Weights of a small GPT-style language model, trained from scratch on English Wikipedia: MLP 1024 tanh GELU.
MLP neurons of a small language model. Each row is named by its layer, matrix (down: output weights) and neuron, and shows model dimensions 128-255. Each number is 128 + 24 x the weight over its row's rms, rounded and kept within 0 to 255. Numbers have three digits each.
A block is one neuron, or neurons of one layer that tend to fire together. After each block is what it responds to, as a language model described it from the Wikipedia text at the highest values.

L21.down348:134072121108149116145096111120145102133107114119113126131139132147103154107145119124095122143158147131104183152129141133077145134082142156141118120147141135137140105099149120136117120086116123134151111133111153099118145134121125098091121140121144147152154151143119146167162139120139110116147114145122153147134092130139114088131120125159152133131107130127093108090146089131116031167148
Description: Word-internal fragments, tables

L20.down169:130104122101115122149150107123148150150145154136159109101164122129137120115161169160145167154099141129104108147072135102170158154127150129128126129097145156152150078136118102110138132100105132129140113110135135106085128150130087162131110145148134100120147122091129183154123124117118083121164132169111160096167136160124154174153137102116154104160093143152119119136108099174167157130102
L20.down666:144108110134165145117088121129120150120136110149147148129141117138129147090136168110115094157153134168139140162159137099108146128105130128152142134195099160132122148120106110093128126126093151116160119134114146114152119134141127143099144112138107098151115155122096172113091102133107140107165118110107148134120143164091080142161111101136156169155109136111135111114152141116125097111146
L20.down755:109127120130166084125113098126140109103099128118138105126130121130114140130138161120131149145144095101114098136135137097156134122121154143139109141173117120128138109121089129139128110107126101111132092100133125144086099158129164115140121106121122093139160168082102112133108127124145109114107166135138133130110090054143151122122134125140144088134152156168119137118137118165170150171101
L20.down774:100141125100102130109124113124143138162132124162118106137120129066108133122098136132087153156132128176130122131127123125122128173097135157130160123116100150106103116115139122106113113201089112089135158155103083125125132141174131104118099151182175157129155134100096144103107146124128159166065161164102126102113114114160141093108097165108156144138168118163154102115115094081151154124125
Description: Identifier numbers after labels

L13.down531:151148130130127100130095118080072154127105166140116131162142091123128123155097121116150098100141136143138127134133122152081145132119083143136127151137103089112100150101101100119149142129133092135080107099150128128084148137111144113101137135099138127122127140133128108092172073189139114107181181163145088146116136141157114123132141119118121095138132125165126135158109092117082122144147
L13.down688:136098115123100074163139098154104143163120182103130132145142150126124171115129152137140123106127109125129110073071110150106141096113178122160120156115119162150150108128134146161164149170121117114109110131090116113122105125130108114146120133138120121124137112133103131105148134152128104084142119128118147146088134100144083084145136118104119158151129128152144124089128167131168133151130
L13.down944:149140092120117125118110087100108134141123143106089145120141155156082145122092168107155105139137145150140115132116106174095118125118085170115128154161074088146136109107093117158156164120108095121143124146116123122114166118115152110143150131148119148141100104129160109113084144135137150164162175133127140127153150120141129135153111123140132132137109125107114116139112108134112125146142
L13.down1016:116112095167133106179170115152139152153100117144102106098168085129161154125108086152102134106108155125089087101138116138119139127118148172105121143108144137138126109114104106142130142109091102131132158123101165164101107131161107119129150129133106079125153093168124140134106121160117141072176145141129065130149149117129090133146145145137163127149134167138091146132134168145103116104148
Description: Segment-initial tokens

L13.down599:130145078132151125086116090105124126140092145161120157098139094113122122166129114119076112116147113125158092133166166098101130135141132130134109154165122143162152173127158136096168155110107138134105116127153151159124137122070136143124154151127122094138048105120094151131123159111138125125143107149104109126114141143103169143148102100151140121118123141132140128127117109138092145154113
L13.down694:166143145138104103117126119161127134147123116125152140141162155166086119121094132149144181121082129158097112086155082131116118102127133109132118112130128102139137169104155110131149126118146098131146157157098104136131061127117163097071140145109101126134158109133110134150137123136122154081123181118138086082135143117146201149129152140159146129072140126106125139122132129150142126156093
L13.down938:092132129144116195148119130144123112149105122100072133125124161167152162130139124124080139095160135124135125109141096080160168120158126134142144116151114116147127141134141143091150159137123126072113151119102136174117143141167142168122161113123128109146070127085151161165123111136142148131158149172117118129118110131162082104145130131146097124126087121120098134137148130134132088109143
L13.down956:133143159100114122133114101122091141105087155139150118130133154147086123094103148125133169140168153131097156147159160097082107123155078102135120116143117169133093138137125088147135142105111144147121085155105118146157141167135120149131135149108085129130143138168129132110116140154111120144116160116109136122129113092106145144105127098114077119165087140136154122092145164096136145124144
Description: Table-cell name starts

L20.down112:118143081077141158169141102152099127144117134117117166068137146117141122101163108172132139123108090154112111099117176114129122119111104134166130116134132132151119123134095161130125107091087091144110101138122139141133145117136168178130108134114084130094125100122121130130146105079139117139118103183140137143171137166126146117127155168150101155116118141130128137142131111157144110105136
L20.down149:077156146114119120116172169102157121114141105135137132144120114113107104124145114116149117105153148106142147204135162152126161148136130129154098114133095125108145120117164139091179148094110141106145110177161143163116130155094133146136113148148140140140111156135171119108149123163110116138119170129115157128157160117086115123129077106173114126147124090087139141139177118124149130086140
L20.down582:109190131175175127138056125155110112157159136145126166138108120094157139125107107111107146125117160108096082100133092140106174111135111144166132170108127113129149107080191151147154122134147100102174104153163148139117174148081155128079147132112117135160129111130164110141126131107074127144119129143158086137131131135114154109126123123129101152186180111156106095175120112116153124162119
L20.down994:159140134126123167181159122090117125157063111100132114111146139165139140109105135114125057151113132144195160101169115128113128151162093148155133139127137112081076113135157170114083091117095150107092145168120152143096112104165126141115139159120167108134139128139148133136141121154108174133139159078151095145147136109119142145142138119138119129126134113141148095135115124155120120141160
Description: Starts of multi-token units

L20.down32:130127138153132119163125115070156114054116154081153125117151186141104169111113133143151142085113082156133096137139098153145124121163117120160147117155168139140140135135201135129127117144103137096094125114159148141129107139126091123141106128158112088138103119122121139117104169085126136134106145141116103136138128108111110138119116100130086120162114131133089128115108107174117112125154
L20.down67:087154140146121130085089115133145113146159115170130141100119168125128094128054149140081129137114179115116087148135142122132102133136153130138098177124124124123149111154096108148090111133168135150092125121103132152121149151142117141148125139082123128120154113109121098125092142138157139140112131101157118108174125111169151105120102142093101189171106105165074143144097147141106142133130
L20.down179:120145128091137122132116154088139138120103119119121131135136142170126168069118116147130147127139097125140125056098108148107123160144091140168150133094131125111099079136163164141131126132115109127129109114092147092124135121128141130090094105123167147118132137142144112113121131083065123126115133110055118140118124118119121146130132096129097136128081133139105096118134160146134117134147
L20.down642:124118123130152135129141143108094150145154126159159140138161187108104147128133106117065158145156134131164097157160073138126121154131156155131124138124133101149128161115082135144090116125135149140119117114101118170139124091094103139144125159107092126129170122157114099146126104171125113158123132077122127113113144087124160118106115100177146111121106077124095131145120165097089112119095
Description: Table pipes, word-start fragments

L21.down58:135097114088147139108136127097110122045112142113111130159086183158118135092091123151122092107100117143175126121107100137128112124085088117152117113136155115117113134185166151145106130119139155136121151141157142152120120134131153098118149125154119060098120176139123142144131145140142162160126123091112155149111142077159148153144109084136110129145129104126125155148156080174084157119185
Description: Name-completing pieces

L13.down114:089134104113148130146127115100128127130128103133125117140133114130104105156100119149122149139170111094141122163139082140123114124132142145200135133112111130110137127122152152096081103135127094132151132127094139144181139101104123128103119140172074116109084115137136139097133109116151122143105154093137116128137120157116143149099105166170157143122157137155111136095098151146123155140133
L13.down382:119149105142144137130114139135119179077103107116157092145104170133051117139083157122150096109147135114103123175130111137105127133128108157165107124126102158118138091127124145132134094131104141159101126115122171130173171082089115147161125122096125141073072139126127092132133144132115153092142117145149082105137124106109143136126142139157149141133148134126131126114112168146095142144148
L13.down560:146131134112101092109092131066124098099139097115133104156143149100089107089102129151111115080153139078111109111099110134122121118153106128091180142128148172139132104137106129115123128143109151074115108089095126095151137125117160122135107097125131121115172139143121123135126164132101108094180138113162147107077085131114175098132180105146113148175158116137106142137130123101138109121108
L13.down904:167146098113153120163144146153125132103150158151142090098064135151114095114113105140113157143113162114132129155138130104154115093104126140178140131128118132122142148144063139162154123145143078165091124134176132174151153141128097142110159127118117132150107115102119143156119107153143117119139132124090161145091129091100136129074122101152133111130133150129091113111142106139143167078159
Description: Mid-number digit chunks

L20.down60:173104128136138099147123157130114117133127131126187154123119118112115094120154159167162161151121102152121163166126169110144105097129117128141087108106130111135127149170138143095108162126175116134107149136144123157132132137146115140103084151111104148100130170147080116107083122154127145141141113125141120122157101082153158138162127104133066109134112129153096138153094169123121108131127
L20.down366:101121097121138121133162146123108134095109120145154128079164103148139125159115115149152079136163139099114122149118132109128108127105131168112166141153088143125126130135081112138102124131081138110126168083108137132111079130113126107169128114131103150122140158170107099194114088168113118136148119116157055128104124120175132131136137110167148087151165130071112092122116128118148129161141
L20.down450:118120133119110117096119103157123120138118131109148151114119093113142117134153094112126122099142124096053149135131144099108158135140141138137148151113107121158171166142073150131106087123133164080184126090117133145102123113150104137109115171114187163098157122111128137122081085150127140102171113127118145120114132088132150080140125110138167131106105167137124128149119157120134149140137
L20.down757:144153138142190144088160113102105133118119081100119124133156108184144155088052105126132109099157117087116086116133086117089092119132119090146133141134073099146158121113145141149127094144108134112135128104146120109091134129102132148113110147137146092112173133094129135127117131108099144125143135113150129153123134121136126148141144133109097118134142130137131108145162117185141104144096
Description: Dates in biographies

L13.down289:129117089137163139126119155114144121094106160113127081131137113126096127138082115131144108158167114134134138123110128139154104101102101168144060112170143115100115152168134111158102079134138176121133139172130124097134088165122133108133108147137127131131119112126159156169103127129106182132121132120144144146179158090139156143136106107126100125102096120174154112123150160135150164117149
L13.down410:130116155087112186149103124100101160124184139144088117109123144141105124140115101135094137089093126127098143127105118142131128142138114178126126136137119131119144090158119126109139109118156122163138138159160168154128146128122129128116150091110080116136139105149144172158099126103112142142083143150112142125141098126168161117139146110109120137119106069168133126086116167114103113113123
L13.down563:125081163137102105148136109119131132177134153159140106145111117118122100160116135118104141141097128111165083149126093153082171092175123088104138086117150083140167141120095097120141157117131114139093157124135142145113144154141139116114128112149114150115147144161106102144177123093159132156148125119128113112147180099156139094114125134145111173122154130133100120110123182148135109095117
L13.down682:130138154122113094117117088086104111118109137139101144109135090111183106085083087164121130133172070133123172099129142171095168087137136121123108129106154145117119097125118145131082147145073116171135092170106152110140133153119133146131144117085103127160132126106136143118127135095087143114135093121162124132112120075164143151165120118165144082154183082121131143122142114142112128174102
Description: Biography role descriptors

L21.down349:119146143122108118139089080146108115138137123166135126136123105104114138190120152135101150137115140132103152133116121117141140165171153122109159137123103128116133151118033126124170075145097137138118165136108152121118113118134124193135081145094079169105123163146118143143130140128127099093098169164144063139136143125128111120107135138131135098164139148146128130133125136130100131085104
Description: Determiner before noun phrases

L21.down964:135133126167125146112134112123153141129117117132156138117146101081131128119127131142104105086110099095123113167106152152131119139107146139136133146130136097134130114139091148113147088129110130133104144153106167125091133145114117103132092147126138109087173102127128154157106091129107091120130140154094146162126112156124166132132119138155160153102118128136122110124123134115142117160085
Description: Segment-ending punctuation

L21.down930:117142130108151099146143110164156121130095096084122145180122112130182097138124114179153136181077124120117112126142130116100137119138116131096141110124139142118159148132077147129140157122135128170138140076115071115112149150108138135131115155122139135147112132135112132120084156122119126141110127109185134142134102098128163121185144121116127095108129119132078122100158130130117159159130
Description: Section-heading starts, clause punctuation

L21.down226:142113134087132122101107134130158134102110101134128127150101133135100102109131113106134120113120131130091080148152133128122121100181157141144131102152115101138172147123092137076080081130138151138111132119114133128158147093165162164098098086123142147135118139097084114113127181112157096117116125138113093159131137158126104118144112152156155078177096135125103138152114134117091148097134
Description: Name joiners and modifiers

L21.down656:130134121114135120125155123145135122108124152129133163125113097131176159143111154157148088099139111132133127073106084131162123082106150163159110143113133135146130145127157152143089163138090149116120123096122175083123094131155143163149129179154113148118140108110054168131115113120125109160142120161137082156140129091120130172171123114141089151118135137137139120137137147117109104106127
Description: Clause-opening words

L20.down105:109129104097106108134150128061117077168111131104115111124148140141147126131118131131163132077125081144140122153111136148132120118145139135127082056113144155198130136138120141110143144128144152187114109126096155109111158128158125126126117093113143116149102167110138142149098129132084126157158162144090171142161091109132135165135139111123054206185108145134073142120114127144163104139095
L20.down324:140141126121155132123112176106137152126108125138130105138121114097150094127159110145148128137111127147112126153111171088126105100130136149112108079177122092133143160170113130118152115135132123081128096159150146139110138165151134119088133133141077082116185117121121139140136104092135145133135144123116169124102138126102147135118138150125085184171108123146117144153162141095096128144065
L20.down608:137146121109155168117155144083138100114145175161120142118139138109088092101126133153114092171107144166131122139133103075144120142150132142124109100134135127115126142145100145116156108153142119140103116142133128079116100101175147117107162106135134116137140097160099146135108129139134135114112136148110120132130107101092144127179146126139133130124181132131117121137081115176126130120150
L20.down711:143148095128149112121105116120134100140169136100116187162124165141130133106156132119121105158116143145157184124129134075115164096123125109132132088108122132164133116129076119143104146124167097166113151126093099116105115125140124126090146137078122121148139136090143154128179151146152156124079142117158173135139159140129121106141132111122161133132153095113133174130159125139131143105108
Description: Occupation/category head nouns

L13.down133:140125156119195116101120105127129117152087104146131150076096145166152155133088075150145164139142164130115118167117170139126117104184104116107099099111110124088151143113092147111189136123138126186115102099176142141103096131114115135133122144126190138125115146138161138150114131147142109142097155143082142155119166114116134116146100131142109124091114183130117158158150144125155115128134
L13.down784:121109139172129148105129134113115120120156149132139128165099094157105124130164139110118126159114107115131127109131150129106120175163146104125130166155094124149119164110135088133115105180119106121133101116106140120149115130099204148152103128056110105145102144114095086132116134139144119140138168187107149106160134097131142127114129117105116134104140165140064130109123125134131136108106
L13.down869:135120122101146118137110093129147159136129129145102105173128119136137133078098137115150122166111115153140074151113165120113153137156133103118106100139107135093168116122055126145112137125092134169123115142170072159127169124148111076124149126111124119151121125133139089115120133095122116097127173119095104088086152099135133061143118141144109100121077143144121132134131115132131131126117
L13.down1007:118122095098123136158155118158179108116136181129097120164117133110151128131125094151053121148114164165127125188107149086113139125149135114153118133155130134135168100137129122098150137161108106156092128125085121121112161113130118112144104109119138135140134123141125077123099125066113121087123116135135109065141168121150139104140073109156142132085109141190132099147132133102143093110111
Description: Phrase-opening articles

L21.down338:121117178134135143105105112147123122127113167139102113077136118095137125126129093109116142152136158128099104188112136160127120139120143087143115136123148129106108104133149170099125122110125125190139111175110113093097196114134144102145112128143109119137125169120129105087185116114099163139123091111119168124137110131130111148113175117105109115160158125145133114115155138142103141149127
Description: Table header separators

L20.down282:152112098111114093111123179098161088089154139132102111146110116183129127101087137163174175125128143130137157167100128134095110138125143107081135116117139152154150111131159139139098144078089136146132168120186137101115134127141157137106102106133164100138126129173135137149138165153134185143122135115122105100131108106140136145120108127080126117157105105132137126169141128144133081142139
L20.down669:155125126156141102155115141127168142085120098104155145170133114076133142150143177116144152136111125170113125153147130109136167121111164119154128112130158140149128119130108131072119132137125159188129097122115126087133123137098147112154150132104092124098130140073129120112141099105136089150132170161130137119120093128140156124158132146121095121172170129149132100141166144144089158134172
L20.down804:137103116158142126134106149089151145100138129164093122159123066143159165144096119112161167161152117127138145146100148143101105128093177051159142063147125139133124125105147137113109123145130155130139115113146117104124113129144113105109149181117151104129122099153144111132095109125117099112147144129114072129128111101154140139159133140111142123105115063145108136129149113104158132144166
L20.down923:120090145180120127139119147116123155116147117151148139154140117106153132173131130109156124136126131135104156156148151125099126184129126197114130152123132150114111149152121157098134185141112138107123127140106135153136076127146154156120091102099100084086133100141086137146114177128139163128145129150145111079162143127102113125131109147132137132096101119152144105164152172116117104091177
Description: Structured data delimiters

L20.down83:102135098113131132098103108130142099178139096145131131110188101094121118125150133115156149157131141093117139140116106150155176154210110168112138174118129093129128075135128101102102088116181120122135135121137148112140144132138153146130106177090139140169110127098124103149086106105117099145144116195110147032128147120098155142143108111150132116110160107136157121153083127099105128097125
L20.down591:110154124095101108071121080137117129074129125161132143115169118166115182138111117137107147129125138084133147115138169112123121094110110133117117141110138127137129087144148133177139161167132091126136126136092175120134123157110126114126127151101167103090100092130119133126108128110122123152116107145152087165114125122106114070116122139130155131161140175167139091141129127136123124163090
L20.down594:112170101113104151124109151146124108131144125101118108123123113141118148084158133158151131148122147104139120105155152061137097104167106096137157136118138100113120132125146092116137156123105134083124128115147163148084132151184095119098113118125134133147121115106144113160116125135069161123150172183147085120146123119130081131126123130100130159151099155133145145122140121092117160135126
L20.down852:172144124130130113110135140160153170120090111113127127123160159118143137148117118173117115125108150083104117151108112148143122102128116154127151119120098133167136165154169159107067123098121117156120126120109132162102169110141128141125147129139110136134116139125122160155127129126156156057154137067111148115159109122081101138105142136152092116079112117090151120109136136148129099131115
Description: Decimal digits in table cells

L20.down600:092121139121094102120120110095113104113145114138105108114136141154109155175132149161117092139130110122143169174113087208099157154144134162145151150085112121149136149115140130174100125126137111119132135171124110119120123178110130124127132095157162156157154166122113114131153140125143149104162128095156110148107131120150126158151111122162145115118165126104171134132103118105138110110121
L20.down653:140120113151122114167131083123127114128145149125070117125117158124148141111105118133121171130095129125124151112114134158123156137112125091178140109110190124102146103148146160092171074119123119104146104103095128128136146137148156105141148144091152106150088152121103136132101134109141154105153143091125165114122122137131129100139145171135147135140123149126136119145127129114156122125130
L20.down760:119111147159150134154132148140096159130151142120114094107130109155055136126130138100140109135108114167110092132141147109126121163134136140161140144143092096107136122120155119156127175131150170112148125094147122105113116158122129152158099152096090146135103152111109143117100081117134123110160138122130145141113148109154088139107140142189136133117148121109112106186123123124085150156114
L20.down767:148119168121110146131119149131127136093127164098134127129131097103127144113112141108118111153122132147104125080146115096128125146110150062154119118140111126126150154131195160075169130096115134086133166151116118147108117107185108111148158088140121139080148118120148079112106101149161141135104113118079155141152125147142121102116104141123153124130141162087143098145115163116138126124169
Description: Surname first pieces

L21.down256:117109123112125130105125099114166127125122115115159079139117108142147133135133146097130134110163124091109109112157117145153096118171110139115107113141130172130099131092165127134112128078171159080136162134121098173148154150124148139111118130164150140089138091187156130114117167149151105133098144137131184128115096114088150104102114114151117080125131125136166176107143138099122112122101
Description: Numeric decimal/thousands separators

L13.down239:097123136083110072098191141121114118147133147151154143116149145122098116108074101141164105114116101163087177122118126121138114119134136109116110073116120147143157128158059123102176082147111158153081130152177113106135068114134116139110126134181125158095130127153116109138156126130141146117105153118103130129116109159160128126146109099117134132116114143156150132099116171151123117161155
L13.down455:140135147100123145130144113130137110169148142117145139144179098152162113112132124136110094115073118155103144117115112077168154162135149101152098122113089186146078117112109139114114119113098128136151166144139085169086113126090141114151135126143148158111103128121133116106139102079089137131109150122128124123121102125135132156153148047123179112099140162150120118116113143166109131122160
L13.down797:133145125127099166104155123074145134111170164133172138117126151117148139114146127135106129136130133146146124144130175073126116123094122150150109126108108153162081120095092146132096101100131125128081164159153116129073122126114145171108096137185150145119131154156118133164172105141106156179134155099181127159094096109163109165101103127123140140146136177147170128113112127147119126173148
L13.down919:118105165133071135102126142087095132122143110123125115130178094114153141133168116123136107090164111153109115132124116065159166136099107130136147142128142098160107136112126153148078143125124130068091174132139102148166131111128164102111110145175156160071125132109136161115154101111132147165122143088139136102113062132133119149124158126122066138126099136141144121151105157141109109151104
Description: Table row-end pipes

L13.down394:107116132130119108154152149182187130105148106142129134108145110131113135111153145111106098123121156165123107153115083151097125178098125188144116136142156153161083100164105113148099118109169136077122117154122108120109111151114164116118157115095122148147094126128114160147083163114100118138143128131133110128130103129109122160158168104108157125139113129159116126138092164122133170137118
L13.down573:112131130125145093095111101087156135122096127161143115153090103124120156155161118138167121126156135126143099137110140122094126119085118117135109155100118115126118119164154149157128149110143126112129152180142122114175163165127142125093143109126144099114122148115146137140115154149166129143104149115129117159146056126075150116113144165178099182113102102097148135154161167136143107113100
L13.down907:084118131156100121170174096134141158136109141103125146145143153128106150086144132125135113159160125124139107139108106158094150110143140170106126148117119140176137120120182165156166130106136141059110131096128138139131103141080148136138142137151096132118144153148126105122114110145127074131125082068133101155133115137086102147112130131142158103102094157104106129121130103129082116130134
L13.down909:157097148162140115105133132130149123103115127147091108131086089136178129125133155110140114119151130125114157110114132098125154121122111130101118119126103123127124152175168089143063129072152128137166166127142065099161140161114157119127172125125132161118122113083113115136124106130131127168124103192119148131125171182132093171171108118113118095124146136127106134140138165135141138148093
Description: Name-completing numbers

L21.down392:114125119145145151152123133139111147163123192095097115152146111169154120145124139095124092125109158128158137115136096081132124122121123135108085104110126179146083147098131107119096182117121139155119169090143155080108099117145114143109141131152140148140101094150104115121174116101120153127160116133157092149147094122139123113113158108144090144124132168173150106100098120152132117136128
Description: Person roles and names

L13.down657:105142129138105115128142122099103095104134132095147153146129108146143155111162117114149092120097108166100090108135126133140156131084127148111073146128115083170104172157100098112142128152157149145118180168074116112094113106136137149128133127120123104130128153185119131108135131137140129121101099084141150158162107145126151117073084167092187118138125115088141126106192114093120121135150
L13.down853:108154153143116149165118103134122144185075101101109159155120125135116137132103111113137114136142119101169111105113087144123176097072143103152150094119114160125142168119120117138163113121106127109151123101138152165165156123158091136089161090141112111112136093086139139104107154163110140153130125178119145139114160108138104164140134092080113169118121125121120123180125127122136107122118
L13.down882:143137139130195183142174124118098115132129146146128165096157137134147136135132147117156167101180128113119168121129163085130144129132155140163116108118120128165140119113096094144109112156105148154113100081113120116148148161098104171120116107077116130113131129112145105105138124088094146126149138128150145128153130108102120137093158085141169117147095116138103138144120131132173141174110
L13.down897:150151106123132112164120115150092120107083125150117135142094130112112147116149139099147144145118121129132118111165112082123127116127151149144164106160136122168120160083133137105101120136124131120143133123143115118121138075156102107119122083146153085132093132127124115130107120110144087122113062170148131157146176116157116152145071110156134100097158155124117121138136176164130155141111
Description: Adjective endings and modifiers

L13.down47:098116156077138162119133062148115099141116090127133142094130148139159132118162091157125167099156150149155098121132097134096127131152152083126124112147155123119126092150102098113150133109120128105109127099143123148122162132133129120128083159147123150167119146156113114091133142094127123101154201137140147127097129117119117170118152086172121161147102118100157131156118092128116131114106
L13.down104:129129127177129127121166121170113166142064132128145131098123170115149138108142114131142120104127151130150120131155152102106132118179131084139157129126127108103164094076129137130160163139075144113123131068130133153088105162172126138123124070128148092079127178142132141152096131137107101094119096120081110139076113119147094084136133098107136146129133134113109141129131121127164118123121
L13.down421:105114142169080152117117132143169109113110144126108153082131132122113158119111106107130135120125116121127159137117134136113142100099127124131094080135100136081143112146112100128124156127084172091123128149133104194133112150153170156121145098117147096100132138144143203129114160075132137132131101126145117179097096139101125104192169117097125116102113089119099122099077119119110186093136
L13.down491:161099153157143161142126142116118157093153131123129103098184074121147106103094134126076161130117146122117177119122138133168128145147174171127125150097120092092171114063127113138123126135079148106111135118127163150114125133130135117146128119129121129113134120088173141117108122124112173095151119122121138151112130143168159104133137119127138101136080116135143115112111129114162118128106
Description: Word-opening subword fragments